{
  "num_hidden_layers": 12,
  "hidden_size": 320,
  "num_attention_heads": 5,
  "num_key_value_heads": 1,
  "head_dim": 64,
  "intermediate_size": 832,
  "vocab_size": 18922,
  "hidden_act": "swiglu",
  "norm": "rmsnorm",
  "norm_place": "pre",
  "norm_eps": 1e-06,
  "positions": "rope",
  "rope_theta": 7420.0,
  "rope_fraction": 1.0,
  "qk_norm": false,
  "attn_scale": 0.125,
  "bias": "none",
  "tie_word_embeddings": true,
  "parallel_block": false,
  "init": "uniform",
  "init_std_qkv": 0.0485,
  "init_std_o": 0.0,
  "init_std_up": 0.0485,
  "init_std_down": 0.0,
  "optimizer": "muon",
  "learning_rate": 0.0145,
  "beta1": 0.93,
  "weight_decay": 0.026,
  "lr_head": 0.00712,
  "warmup_steps": 200,
  "schedule": "wsd",
  "decay_fraction": 1.0,
  "decay_shape": "linear",
  "final_lr_fraction": 0.05,
  "batch_tokens": 131072,
  "max_seq_len": 2048,
  "doc_mask": true,
  "train_tokens": 548700000,
  "max_steps": 4187,
  "dataset": "wikipedia_en"
}
MLP neurons of a small language model. Each row is named by its layer, matrix (gate and up: input weights) and neuron, and shows model dimensions 32-287. Each number is 500 + 50 x the weight over its row's rms, rounded and kept within 0 to 999. Numbers have three digits each. A neuron's up and down rows have the sign that makes its largest values positive.
Before each neuron's rows, "fires on" lists the tokens most often at its 100 highest values on Wikipedia text that the model never trained on.

fires on: ":", ":\n\n"
L2.gate493:489530503615489498504409469468493426480528478539629505482505496488488467541484589338527422532516536504617567492476524448528528493483626420546425413612471526535476489547562478505491501520466541513406535550518451503466416465549467455417505530488473492433460460513424469444493541578522480465559513496508595516511496610432521560502508547624556408418511509474544539515591535502460542502629436497529547472472543483541396457575551446510571365542497503473517454488527535527558513479473419513565430476464471475611462518529570516443543529574511453469493539531467432541495408457425436515558479468509493533575488459494513466484563418450534535529448481572572475453412452504468499484537536463448456530467524428461540543495525544522396520530495531513592507444515486574471470395576536
L2.up493:560643522522389462489484544569513399536409421503554473463496401562467449419502521451475446516575521508500447431471435439534471532550537482476577488527510465490555533600465442521545471626537518520514592457453476570528427490470474594504465463448504458479486517523499476549456482587530395447617543461531482501482528460446457537583544526596514538495549485479541504478468514486540595474527545432444513510463507419579450451495476488559437374503545452481491511562527582465497549461531415511553521580498463500561557540547420471512559514610538491489427516555456421440526476548504474508582513498612567437543449458505455478469463492430437517522461565559571476593518400503553551497593563555521514568427468506462499563479531529541565440561505471519390440405553541417530477468535538

fires on: ",", "aceae"
L9.gate584:467485556522442478554554499434529549487557452587565509447524476463506437529464481451447557460472602570385446525471511449474444464569565546530465583586557528481477476499502430566478466465471469451530481505457515458537524441501577569485525540484489421514512446472460570537486460505501451539530508570425414446469504551534535549614535500462461551560479503537529490492395556571470507529570476558528446467449551517571467479534472526461441614514383464556443559509432455471514662442521530493494539488550447508555448461493506428553406459525529441432562493384499431479475565506549538514516457551538484496493485558600514503578497655565462509482550507511451443452501498587529507565479553443470543472480563510511545544597488633525536597413552498562512606530504452458504507453554463
L9.up584:387538561554535520466501508525507487460537437482536451508408433545467512455570536464558459529495493473538553480452457487527478478466504559474459462400577455498558589457588489498427412530552436455505563473569434488392514525527452442465587563541430533593546444494420396564487395539624461511462489504484466540562379462462478461488451407375465543588560445508462536510542393563484554461484579569511443520592525445510429469488524582489528473455484529518535429477436434545464458501518531411513489545534502524596538510469402509502529484487527559458524511575548476469493555470492512491622489597541482444542503540502534499500515509462541621601597580467507445560522532487510433478339523455460492480447502504478561537444469530474581525579502453469453530514508445520541437459521461

fires on: ",", "\","
L7.gate442:408524504479462493518521456497571568454517533531495465505417439514435421529463521497557468461494491467502485396427497522546503396437514548502493495557567468529588478553566536565503413487578460411480508543486448482454409477520493474533552524519495511481484506555543495508541517535532550587508578484397452322550480460477485530584485503482521545601522593473547565490427516556469442506535454438601514583411540465509503451461618494454541490482435466387472576561552494529413403435492545395469543476595505457504499558533458565454492468510541518428510493531553588529594587477451535528549531504425501542559476488480482455441527452445571511504535470481477450446550494428540494535474541497480584567530447493567511512448514624553420531352596542480434578485457524465522561575491466
L7.up442:483555530452466630516595514473508540543500429424445502493489482557550484511505488455465552473475578507512377491532484422528491477479526477491470428491571427492490500550576517475567534454447426399567543444503512466451483373522591423437539539561488481542562455506482554445456529553455552615468482448546414466438481496553499503602525574587475518524466475493373540434437471583537473464479428496498494526503473491518534555555575492454469565459486542448569529473444623522511492527559460550424439618489441423432596512482501469531485451547517518531524412502538458491563554464424351491560434470455546532572564554509413491485470552540452511457450539551475543474501542403481516556450492521486466541470491511508464422453469505516456503447528558414492594446526424457477545446476455

fires on: "201", "202", "200", "198", "195"
L3.gate448:545479565509533486576518520552591499462375456516545444525496519456455492527598400457493527517492486441531463502541460564547546500529456536489390481491437472523526528456560499458454428523488529534487422569535537422571447460426477702557526443553460528486528521413479552497464546527510491591471513469508468461531462515533573574656422524550530588584480546389581503451473549560537501542556557517448484542453384448477566544456477495401583583525517463424411449415422470494486416459522489526478551567489534493444568547617477482507544532492565489503511441509546486460538548485428472468420510492489442490563520582520517457478505508538545353426498462564543478449551437536519526525515489476574469443419477577422486474503512493547474526549462481539451555492511555442546541486651488
L3.up448:467503541501484462449536619513495511495535410551449444530551539443445619501445403481524519565475465473525518465528453536450495471463452579583441474418522463479504512401462438505491556423474423513453552463416560399460528450501589547518470505426465493531489574550476519468438440580541569549461482529557537567523528582582543542633507479560620506521527466467481512537492463506406420440521494479346381512511461510556540519581561508395514589449587499525512479482442436469434521452426561454445491572492500482554497541551576550435579510589501483534541501505425428462601536491464397493570515530552547528566551508512484481480515517519467514403559519566558568480560553491557437431472459504457471476518481568442475555538510503564554501507500479489472554490517505453583552419615475

fires on: " where", ",", ".", " help", " which", " helped"
L5.gate675:494538566469435472557509480539448445504517461508462441522512424529477577392496555511469418472498450401504472623513485595452577476496489557508460537486481564485563510545506536446444621497447482533459510554495540532471497477550484549483623500516553610554502432413549548594450500529485547505413512498563516462417489381585446481529439473393453603485578441543519589455488471425627489543491507541556489510481475423470441490437432495492492492451536504484586510528465494442529543497570477457517540576545487497478461448426519576488461550517578546546564534460512531557601555595451551451513525546496516494523503502550523445532480476403583573542377568441383526550447522493398510519541449552540439504476489494528518527504502477513538505537551465431488552464551444558535522492433457
L5.up675:499481509508462508531426604613544541485488486517440471504584484584545534493485518465439402579526424480476539485457573529397587468464457438529489555412508592589474481537537583395554562527488542530413625467510564494440539473572513483571594520539537595469552496530535536512518572464523597534509506553560507479470518491619488489485457491551454548520478395557561525484543513493449520581493505481545392540623548502546443516522414449578463540515484521469512563571521480451499519525516494527453500506495577527449474487396517527400444449538543600553534458512446516516591532450613488473469463484546590544498499493470423469499486434401534461535539460517442515487502576439459489428504458566435430470497447387467597467485449482455570476536578523381495542560563469438550536477485487

fires on: "u", "a", " Mat", " Ta", " Ma", "ig"
L3.gate560:510576514550557414416544514517459545391512481484559575460439594489459490471526464485535551570525501418461467489441536520448510473416557503466525437510523494556550450507563560516458445507510499529534497452551493539521493488624591484582447509432514564565557497484503462490537517548478429528519410532600503563579437519486505575478617469536542593585482503550486523491500385540437465487529481444527542497526425517550522565535549576539539516421548412511562566474416461497438518631489538567504500481486478498534524495592524426463453487518411522599476484509488526531409534485671506501578455546400521493522503463463478568502450547507489561558477469432467518500465579542455464523461470517519422559418405465498467483550517455499552514503449554489462524485508511559453509475500515
L3.up560:475491483616403483497399451517497486563563436532501509415520487487454455582422497541443542571490549443410501510459523503465507491521453535470440509449451543613564477503487524514581565445550464515472458578521441499547570457548489552408591397531480566475574583563556520531514532508481475455488446627644430538575499425576436483497564426489611460508522556566472540484508489430554489485526521506481580427549584535538416572598480439451518537494488501523491527593484477449514463438487494506522457523443436459522536523505502404576506501559528477522483516553475507574471542518567469591510418527436457449508487542471412473431487521489497433540504451546555511462513575447502441490544566502530474508524500499492539487585454453584525507493442509502454443468551526530568396513642480

fires on: ",", "=", " of", " the", " that", ":"
L5.gate518:542461593500471497413433509554532461515506423470530493546520551583497449555457482498547546451511376477536524606543457471525590457465547478501566409520514542495487504377500511509444546501433521447542382513516465507499456476505423551421466493467535539497515558496603560525493509566427408599539549469560512488514542500481501597536550454479431447572450469487465467588496521502488482561475467555566526565533547561522489523506524504571510398554551409509538452568499415499512481488592514466476584485507509418533474550515517389525504533489484491546429567544397464498500521475557624539472484529565511489496380443543535506524549520467579566418490520491473543496410554518572447460554553519482574482416485506546425427545443421518507468512495513424513544482506418473472446505523499
L5.up518:504479478476456506458456594546496378632400453529481543492462527405473542460505547516486463530508513528427538444587561533535494481449494447591521573566496406486598465469584581534569506467414418480416377478457543489493552538502539480515463555530528493535463557477547562448414549495425478450465445399490460578416549439442503518527467488472379518499513544637504428487464472400622440486510478577473560499466596455465553463508535538530502507528496465510473494522466445606434414535463461458376491451477545464484477508478493504461502445519544498541465499469490517516514645503593554605433497543563535451555472477573574538459503469371509508485528463500441497487547482528506471420514537480512457413457576414464558473512438418464513486489534555481505466555489513501520520514535480

fires on: " as", " became", " become", " into", " becoming"
L5.gate332:481515478587489511631553414466470515483508526505516530452488475463484502507511511478530568535560594553524460518612483549522565463524478440493538512602429484333527467537473513502538520453524456488530587493439514497491563524565454536560527587464480433505536517454567482609485451557474428485460499486445452393555454428592458547551580496453581481486423442505439454380574502418458539576481550469510573506433477540547562467543495549452477492504498458497472458461599576494418596399457554588507545439505417518483442562406536519556562460609562596563466493534509490484523503455491438537454526577438572549501520500507544460508547509480550498544557536481452512556499497519471417537435521503498528480505542502504411447417419599494540486461492433426522620468616544578457519442608521
L5.up332:481509414447427576502471507462417492491489495479602484605536577511416524419628431492463472547595523464403489435529419570513559475490440469501437475507461437535505529467529421483439577419560487497441561432469440461503502411538481559490545447481497570450443454495420512375532560460549449473493490535550522505490414590554419480541522619500535517557561501503520460530531504517553453556550402472467500476551474477553447530423464495520551543475501576405500560491467641453458486585534449520546449532524459537497485611417533518461461567518542469545518467514527555516571477495486458527524519555445569526495496467535496487473494550503529531455561459555526516488524484545459516499436522619534513539519516479552532458517463465473552498514500475486486506625539512468496481521412532

fires on: ",", " and", " (", " or"
L5.gate239:506566459462437584495462403595556524446485438526460438469524559479521547474468449483561501505507514495432463455442542521498455490504536462543510572518491460541477529422507526488632435530453460429501547535566446391568551419565526579434535555493408471538454465465590511524547502525597545538505610482494455434470465505525522492472540530517496501539513531491501533569569519559458540398546539445569457479605524460431403536497455471492553449456425504458495511511577490445494458429456514537556429517453505515521508464455507527601453612545502455487429455465522550601588570502490548518565472445504485468569426504551551562464550536396471439443531462486413482562481549468482602484504481463527531356501535444502492558375444473524439448525557476496511565574611546541421499629527506
L5.up239:534489523499497589423488507514412559495514545548417470434498544484475443403522494522552457452491444505437432539495628621446419476468503445446541436475492523464484459449418463403635511454434417560482504491506389475536510409453420514464507473492436556513565500560558490608507453415618516518511506446417522527587517568482544467511471530453525576458494518577472495537489498439502470472557542473495526437378487496483554521571459540564541538572467519435517490505585454413536562579399412560495460442498470591479396530534509485540476542535519459552510411457549474482423495513584558472542412488470455418441480494465506488438537527416540519479480519367477546416503487520427451485466527541543465528473539500525513517431407516555478514446554505453509545544495534615494496592533611

fires on: ".", ".\n\n"
L5.gate272:448437540417533478585571444428597475482557429443541565461509540498492474496577585505510465480567532563430482425495475469533503463527470466493548486463548529405468486565478537484481467474490455455503544483497573436508462487491446453468429535547450589535480570439552414494491488468505493479421479508536496529548494486555394550530534452474484443472466463619500473446516557490560403425449544507594443527516502539552530503629524572530433564459530595509482552503382571494503516485566565442440500464613451372506457521451550521496472433553477517514498406405483449477398455456510524473525497469548540498588542507468475487564400499584472572511439504549526452581558511477476475491524587516495569446446504555518452552453360480468489450568453519387455548554509472366402496594421484
L5.up272:509491526375431428583531446433523476392530461473473467540407421573512584451574574583452522484509504602494439494491482492553429508564518487454509524488545516449545530612486531468498419514553423450492532553525518412482499467598445427597547531545456458520460379438573405493412567548465430521532507535562536479421404545516411531506524488506477471501408486545511552543532589523532502528507506505529529608530505571459520520511479448569483554468517593514452571503445522515542491496524543512491522447570536546503428567429486452530539473516465524491576385498567484456459441479426418500510552502512517534482589537537596570498455526530534491516529500505490598582502473434474456496516476548525563543447534569484470497507474584557493417506496501420478527543547491366450554521446493

fires on: ".\n\n", ".", " |\n\n", ").\n\n"
L5.gate729:564512545445564469586435439486503455525604428499435553506415483475553577461550503484500447531483525575478484530507590530472557469507602524464507430500499467492522449621553509403571477521478429551558523481521470454514455524501462523537523472562499514486480530509619536482462528557443566527500601521482454458493565558492450520555475461547509398508448524571548435528436542542449476493515564491444536500530511571487549426563521534502547442555443515453439518476493532530520542417514544447384523482496543606482456453473537518523546462411507536505555536562533443458514451534559530553443435544601535542554509523477476553493536469483440486531525463532430564550521512535418439515565538521519420493448449546599421481504456600503485556370478509443570537392590597535517518567541445
L5.up729:551535512465497451585462401441497458515549409539479516546421453473587589512528549410532450530457516531453508536464574461512503481524511526468584476526512478463531475609572517462529513516455375536523504544448507494497469484475451470445451492515458458448504577493584526517451542591506541541479602540415455549505569466528447555508411401574481462470418477581579440506495477553485497464459525547448501516504502535551583461579490561467553475538499500542391520489519523568590537484484520451416461457515511615490429491522531562480513387440479562582595530558493446456524441511568503542473525586571499491576477508505442495501459520440476453528482522468478554592512510560485421600549594502513450500463468544605377482465477462492551515419522529470567468452586584533524566547552440

fires on: "4", "0", "6", "2", "7"
L9.gate316:516518528515470479530444477485480552437545485569537444464465555507435510473506510408516449522458549517417554493637528531526535426415517469455502450503506492461486467512534557573558410528479534480490521632590455485506549474464491534538511524538526492499473419494577414489516460534537488469498541467504617558493511479498426481404493529577580491503493547413436459549473553539523442526574562635514505534470581561486553546422487547534547576438464444504524503492479448519595618502487545480503538532525457484450440505521588485428498457614537490505459440470494516402541444599510486471516467530534498588516517455555510506608413514462493541529470545468446496528431556493493431541519478438467440397459510516473381457420529491491398523479544583420560495522493569515500526467571454
L9.up316:400504418431481515532505509484463590581491494470490592483479578469533456481412517507514611572470470633462390526564473592484520515434443506508465402496436594495430439550456559536429519513615497504533544435477499463522444542481538532497468538461497552506472500498522509506540541395478530478459447546501508445531446597483477523532587514517429561528528472481400546518492483454549470420514460469470446620587522584518508501606511466537448556513488516540490430427523469544514451533447461462476414487558429423490381448549533534559574535494614605468478524557513495627450501517468386507550540457454420464428502519424480558573568499462482517514451484526508489565482542540494549450508450478458522529472483538451427417534535552489553535490552544457501507537456531534617484576504535

fires on: ",", "4", "2", "0", "1", "5"
L9.gate755:490524535471553444505506526517499541566541566467491508409501542490409422509476492435447536551566465473440495501583519457512653426442578518528571539550430508439437485452373490422488539455548439476568457564436451460502556471544526537517457591411561576506537414435415422577466501513530555600545453416494516454463484472575581456471488460504543529574532497546519556516528493545527502428588477521517515539584562573472530450578381541489573520614521549465523543444500425583495492606504457428668448515507525468478517443537466554521427513489465483497499505586493427451617490523532505492557555514522465477491419413505485418499449470454465576472387509516465579486465495435535486523511487554436493502497423542558440489569474558579478542529496556414526513523437467499559525479474451
L9.up755:451556416416516516513470530493474454508451543467619550428517384512538502439483541493562466517597553528436494487515523464497577512502485498524494500532448502499492475471447479486490579515470527469605566584516410475442579555599456471496536573513558580517498517503477583394453572487559471471476472444465569438439498486535500450521540476589454574522477511511392440479525429432519547582474468531594511428505448525470519484469533482511501538504511464559518551478486570592434484496525475507528487434465581567486504436538474493501589515471584540496483454648459520489453504626542456423522480488509424497547574627452594547440623434416521471399451519460511425515468444404464469470429491514485547581485508511497556459495392460501531455537627522505587531486547516540599476452455480

fires on: ".", " from", " by", " and"
L7.gate532:550540562570368493443423477547511610474443450503506512440468555478498427426586430504549468619566516546498459492499563532503507497462526431496359460438406446428558439502560602571511442426540503494506446484512526443530477487526496490483465480460467400489473475525457469411657515486537545445457451461433443399503415503507512494454570526488478451488603561392511506499443566565500522491482571495575514538439543402581494531518468526519528494530462545421473414513387558498437488477553529530464491583487582512533465431448503483455518566540521473486537612520409414528534457540519476441492459554468415518483516505411444432487406501537512482482437465544483457504432476427571455442458518404509508519491451498464523546451497555536541526507535480488476447470501483434584483460482477
L7.up532:412566436506510491435495522545518461529446554475506491475522556429556507440416486454537480368499519503572474531555496610538463435419566458487507392502488563438495496538412453590434579481483535495526500572532439579505456387541450445486446446482431427510401579492531547415461503462547522531422542574511460540482536461514496511525507452448490542567517577507451549503545444515505497539372478489498520517465479565591351475539508537475549414538487488473421520487550483546431421567553480474526551508586435500481468456504443460401531417512520451421462550493482546481467473536557508510600394560585556544424511484524525461450476569435530505517510482547424543482454482584598501611485568510481544500504588547569454526534548433568494570529492537382472439462541451472448502381585525

fires on: "=", " disc", "-", " if", " to"
L5.gate184:530538549555487578535474477531509479497489509501550494460510557548563477460524545542528483575532355567492532486445487510523501482542458503496525449491449493548531543526454399523405486560496452449501524533561481577478435546507408575443438565488519532517510601450439549382556496462546395505555441534523523501528493518517492567511543628465482369563508523515398545531517465586475501558509513471544490484502435488490483542491474418499438433421518626463583502497453431533500491516527410497447514584544476473441617525478587542516517532542444413536558539473519528505494493572574574490459420573469584524535520501474547498574561479448510485473537552545419528527435598544503520478487525535529529448520397480508467449479431571525443572516402559448506507459559475464522474472563434
L5.up184:563523613521493532455497544462540563503519563474516482475503537497515445516435547460534426558501549525485455614499495537379437587561412447533595502515504473634466545436466517502459534494536511496526504510457545508466414583513520513452487621475586540471561513488581500429465477418502518458534457454468468519398427490386395556507473541536439418602573470437401533505567472470534538577582546571537463415529520507475396524620543541516456490504466434510557488483551453563473490475543371519579565581560466522514503486474601438480506460513474488541522513355501508460464523513527446496498462492481515540437591429507523408469565478520474487477545506458441531499545464526532477432416450461571474420459462537488442497465489504532447576489482613584576423479533489441511490521481545

fires on: "202", "200", "ul", " what"
L5.gate94:565469498550573435495523524465547587557471467448465496563498512596494558443586517490517415524463524468495443464515564491376548447484461478518427562478381565470497489470523489585533477472459450449549516538504532445569485466444515572502498462466499532460441453531577505562492551482508450527394448504568500449458500540471521533539469542584447482468502528471506554545443533482544459498581461568499509526522433531465647461454517521510466611470463463378501424559581395524500433564502506522511449541471541565585513526512403510499426540499414604397465561554448606521423577515494468551486473428581485401506467489571472486443538474417527498452511598547556516491487528479462506421543486515601490503502500519515474510449462542474440490537574491574478443485492440517560453522507528
L5.up94:539540548520528508487514540525520516524536521564538523473627426508475540530498448572457489477615437393530548453442505508443538488534448588450468522482460593473498580468559497592579517504410567480497549402564541486509521523443497451531468468581568496451490509536511497463474461554553480448481495496478489474506556442527576557501399561436454534501415469518443553561511440485461434388529377509473507554553464529597564550417459498523407474523455532453640425448528508597508476459537543501443586547470531446487503522454490558479492520533419565453428503499455573466520499591474588475463521477450457505640542517429378490602497474552569482572464525554461544569509492503521520452521458540541449539439521511500549551504579490471502603570462577457435553457486579462561493549546511

fires on: ","
L2.gate232:432529617644517560501466472513555389471517480469552520516474396436570474512515542573459432494510490530432538479561507407532437591492500538469396436438485458473462557511478416524469480535553453493496580450455456572476431510474517488424492526542461545483504480507512445494538449540562555469520518433468559472455564485534587515458546438519514520502508516492502504384395492565581506527425466454497549539412519433511521507389526494507499454486559427436481509525540498363500522490517521396400377524543418524490438452426525575516520508524504505633524440502506460508522552562544447468500420459519545509483619533563513425496478478564575485431417470553413492480486565502485549411459506502455489527488459538473397494542488519494511529571561552529480465548499345448536537558503471
L2.up232:469452411444481427473506419500467462497557533464465404467586521405447480510539495462440486542585469495519612455414512467492507552447517418483480616561543407476490457562433521410464505524383503497505540484517450494488539339461588487489501514437448462533573502483493481451496513508442481506406395432420579457421461494434499433502562422559504574513440518442490590482482557479501565458521550560440432531469521546503524439516510551521491544479395431461468405479465421575446445559456536440541535551546575476500441500505482463421521494507500455491473479518497505547392527511472498468558485450483456501470549461510384482489532569428434577494594526496482545401499550571539527513499517554389459518482532577534508449476596475503522463498480487513474529369512533437491477490524508

fires on: ".", " as", ".\n\n", " and", " but"
L5.gate75:468522558422402466482486467465493464486519505541464473510535499464486508464571557407483453565518494497539441553499552439514495411531576493530499526469422421503577531502588571477561533452530549440521548470621517522505491361500485468457525470549444528526372465520504498479492472425552572518495639546495497532521473517541422517549612453494564543494509497486525589489546499474451519456641449448590461554494554393492479444529503544495535527600579569503410589539426524497548532549504471485507451556453542493516506511415497538499529446430454509436556474433453452397509540499573419523559489534526490374431502505481514501564453536484535444464514341509452524495541551503473481465518482504536487473433605466512506510419474550584548473500445451388517600519456515493393521502466490
L5.up75:476441553501539449525489543453448411529449626494492525541498587466444454506537551588619485460555513547513390595492575476499456604571508541523545381465581470385442477615579488493449466526359494458537450596490506573510468442543368448504435547459482501532491464452466494503447536541450457499529473544486482590473505563495469475512470364446445453504518499473476506545464536478457478579446504449489486489378472473527486442522553507454503436498500554489470494433492549554510470505593497441507467572565401544524464521481504492491509502456448489583533420521529433438537492557511495539476538479457478473569485548567461481516510486469508488565550568521517577546404535499524480514584541483501573488595442612482416497526524571456513540569507483536443434490479496457460535598530435

fires on: " A", " I", "a", " %", " Ma"
L9.gate48:490499495501371486520506429559535457526500430552545484601521545533469499448517518512473512479505518427502520507490523474565456449459472572517523579544488585559497437418493524494457500470361628516495540549505546426479515406499515504378482561465497515549485497455551506492488507549390512620535441501555589487489483474516432430538509479499481566455422515499438511576431413514517514414506495460462598514514429534582459586589486533528454520451549535505565515506491479537543581466381481554503461535481568583445518465482476576453488564502458505516512497627363522516463550510595552548488530535419473432424543484478400487527475496580498523566501460371501447502474449451494504474562565421633520465434547449600443512577582429471539563496472539487555524436493465519562394462460527
L9.up48:467517527592470465466462467589525477545420445505410576420462483486454478526532478504490450556546503491473570498450534453560481559459530538611516550583510529529623473462533524528377584563456433476462517510431517514482575519576462461417550505573524478541500508455570447515512543483352549542489478483498543474436457555457505527498503449516541548531526539499416423494522514485483463490587552540416593501458546518472568549474544546410482466413558467575481475527529552534459545493432577516431425575481533518450529565479454517507416506511461607492625625515461554533516513502598547531535438532523501502471557564510488476598590447578556473520462528464505520451497494416525523552541482447629411501500530574540403478564528504478578588492418438523558531566591465500568363535415498

fires on: ","
L5.gate429:502546537550506500522544479489533369503508578479484514462425424531483453511388502529445555445543527511544526559450457419482482512608561450390472432440448486407518465493516596465506497480519532446504499457452448457448458445482582599492562587518573453569446445419482525438564515470553475640477512575501577504464564518496573490554526558467494501458456530563497495420532478596457451485392422509456413485503577434519489490351500492491539533489460467506527534573423558489419449485413541440438596536522470579513535464476473487434534451505440534443484470484569464485462492488521418520460512493471475458505507468564432428563590586630451509437539541450461493377376542520516467431479584479499444429539470468458487581531563566438481515547539580513508496458405443521471488474459523
L5.up429:556488477455476587509588505539509555497551513537514442466472504554467510471507451518502477597535584593433547570534522446433518470565513505574463460535528465549409461472468507399510495472513434482441596410540437534472505410429523456502554519456550502538542464450439442465535441472573473518485483416514421504465436588528578522518504547473460514569483513465434479460496536471498573477419512455592512518496537478499492529550561599569576534492427532448568415558500383487485549460405488481513507585529493431460405401420497511432429444523548426483559464396520614525502477457409458446508516465581452490519625555568451532553465491542449487497547457424488565485549486504579572534420503395447521548427542598462507579563429441480414423515526542453446510429522511484560575464419489

fires on: ":", " -", " –"
L5.gate754:459404475500433418494466533540583533472474471579511523549600460561500404596501613417497447497463549488583550449460514561495399502509472488439476522536552611475378469545503502479495346540444449455576517563538481524530528494533507502511552459537479465463524569509438517495479516556533508463466451493552468507441469473481465506532480443513475471485469473525468498590468431438416444511602465533549473467452490457557516461513547522419441541523605475512518485448517457572553463544495457498525525498523489438528637384511494512463467490530500481468513500553487518452466474465427473476444495527495570477454510564511517458501462481434442492551394477446572593357427473557564576562532491535504480491553472538505518543532528565498574364456471446512448558557562368450477444442572469
L5.up754:402583426517483499533531481540477469494514520540487559560549432509519535504546546460443568474547458476593463415499558402468391392533534478465463484593507434455492448502449407488528483500540507435522457524550477423527452548472559497455506611482442546500539525474413487499474464486518489531514411510578465539547492499532461510440497466541500474540477472546434562578551515482553487457575481594516496549466593461497517514447540493448441551499492535485392445546472471524497530512521570473474526576460417544514521530568557526496446436490514497427488498555405488554501494472479536499522499504535532575538578498456608353581401380494463447504421546448612472525479397492561645522531499429500545574457495476495461552484483472496553503593460455567440430499475527484523503489516539

fires on: " make", " made", " makes", "'", " making"
L7.gate582:500460403454452493425545480567555500508527495486458478492477494550558478529521491552489474469484487493532447467490463411501585462466484491483525468416499522518543546377445525482613514530515501496476548479456528470461515432487539545488578490483545468520515423555564520547551529404476466395494490425487466572506475450448494453511475498392365550551540465541433581455470538502571441539476511512479551448516443487518491466469452558615480539537479518356460557514466501523557499453565411528519462581544528533536493454514522551520451453504481555452505532482462433551477469468477470466604491446520578447443467515585400502596438525537499523593400375466629546461547588558535515468449553508570496508569509485584435477477540489484568511508499503518530530536558467458617416564573578
L7.up582:469472521417466483570513511568579477440441520523560480600440470578515540596507536503513470513497452491547425529605508560548656508511580528459418507442493567420569490400512591405552491536476539490474527563474460539447500412543482585493585445499456550490467508463448534541490476471558549531506474551547455585589586549536547549497477453430418533508528535497384582501525454576477504515470479442546529478484494504470508658453534476585540432409536533509534576486548530504521491536573488510586501468462567565552509557528489537479529465502537492455613509492584429541479564494417492468503459451538511387423527460600472494505479513453622593503509490493519437476529576516517553458413428475453522526531454429550548558508471591485522463492606507448501573498460531435576456532481545

fires on: " |", ":", ";", "c", "br", "-"
L5.gate329:453496556435414468500415462526526561469521445530530507448556453487521513439580566499497476492474514532478530539513514528477532531491520536474539513580501601522466546447593545452514489513477538538576515498503501388538563403478550506427637529514451529475424565484498528486478510570438488551542452432465566614511416507582499618497481483504469458545580516479565536548492467561405533483507542468549494499506564507575514492575445517400570588499537454583537452491437474529549529613440522507513527432537489569477589536485460582538461489463513512434516530525437460545464547420499503535436531533472449410489471501509503517454541520446494524441480478547468575507555523553547554490527508545367535406476461332486418425540489420535501368574510356487581486502469495574434447494574567
L5.up329:500533453473546535525557519556498442423538601517533461515539457528591548487525488504478543449452495426554456418428554446529477540487612498539573541399512574441518480477440506460523480431517403559434417505482504555475567438480503506548515473508602515497521518386524622566486443451510523506508477555523506541527575541446529583498455486499512514431521564567495463604450438452608434455464532515596548511500492498504473492491553420437441572457568354530545485545478488532511478432484443505546371454455502478437511511544612581546538459531515462489529501570485460460466469429482489583615535457602527482432456575489464510536491540445525505490503446580546466516578437466516483580532474516469503420421513485455579538486474559536438592531538524460521616487487540511503442568525523

fires on: " (", "—", " –"
L5.gate150:526455576465503429489419422535581453475522461495468477495479448516437521577557508496511399570514522381520512474501477501459437432423557546558456407605504525458428517574550525488493463541483505486548467581560504539556469461559451554495485542552429593556486493577619535581478586576524512480458606514565443536589503491507502627526471457542566444470462436459429439558548530538430461483502439463495520549516471470567501407544575537458484413654479458438520429486498538559603510488404545445464540513460501476467398435558466518571510521454548475547528476594437538511502468490542505515510491583549565502490539519464567504491474473463526521429467567549515512523486434474468453540558512523512430479393498429523484504509514527502494550365562490572519583520486475565380520564519478
L5.up150:503482535541551581549495440570531386524484500517413484464506460470436547546558504487458572633564568453471474427537544461514451475534522430487421461463469487409439458647484464493464509547532412534495497611493531463502524498465461535498456526550469589576588553539589471564460541566600418542473519507482481584577549440526493481479455462490498460508497445535431430551573581509460478440467496581458533607531455491529528494549476539485474423598529500486468458499489499502530510479471494483423499515517495441463433543506514549609553489532571506572537465544484520514520532456543468573534487548506508545537458601499497460522523492471519550522469614500528496533571367502446504527470492501516476431450482458475498507512458573436513527407567515533456494436548473512323499587591564

fires on: ",", " |", " ("
L5.gate295:493552416487449572508464496446560500456567485557507421465426434479546525474453389535492455485493335564458484503496465549506570574541525517535501447532550487525512516536570491459545437513495490462526567561431415478563562493474443559473584464448432575561561400475551567542502472536635478535426547492482444491442497432515574537518523599505468547556499531555450524519551460428460422512483554494492483489474542421529402521449487582483542600471511483408488481562428442411442582440478423451495548584472514515446445486490525558425468538505470418463401562563462417545571592535493515518537502562532508492469500510506551513422414497461489480477497504448488491539495490517380575457448500470477425577495585532463414505464457421572513491509498509469533577506544481491408463529496464
L5.up295:516499529500402427491521526512562580473507462607578424551566436494479420546411559508568443533563436471441532426509552527537589503478489472476531546518542452455512500533558590446541524540454505492534573482514489488505483448488428523527545438491460488480516444487555489526537545453494508516476514449436552450497508478417464459512534583582533520512491556405510499450500562497508500498512512489538483516487467482602457541409458521611449573539477464400498534582590488543431487510467506505511469508480504509469470415406489500447428565524479567428396467524553469490570620485513509480450570537492468447539528518450577533488436409391572464503588489454480474504504481458495487483496517528454537578510441525425505529454484520573444526437507511536634623580549427501454425602486502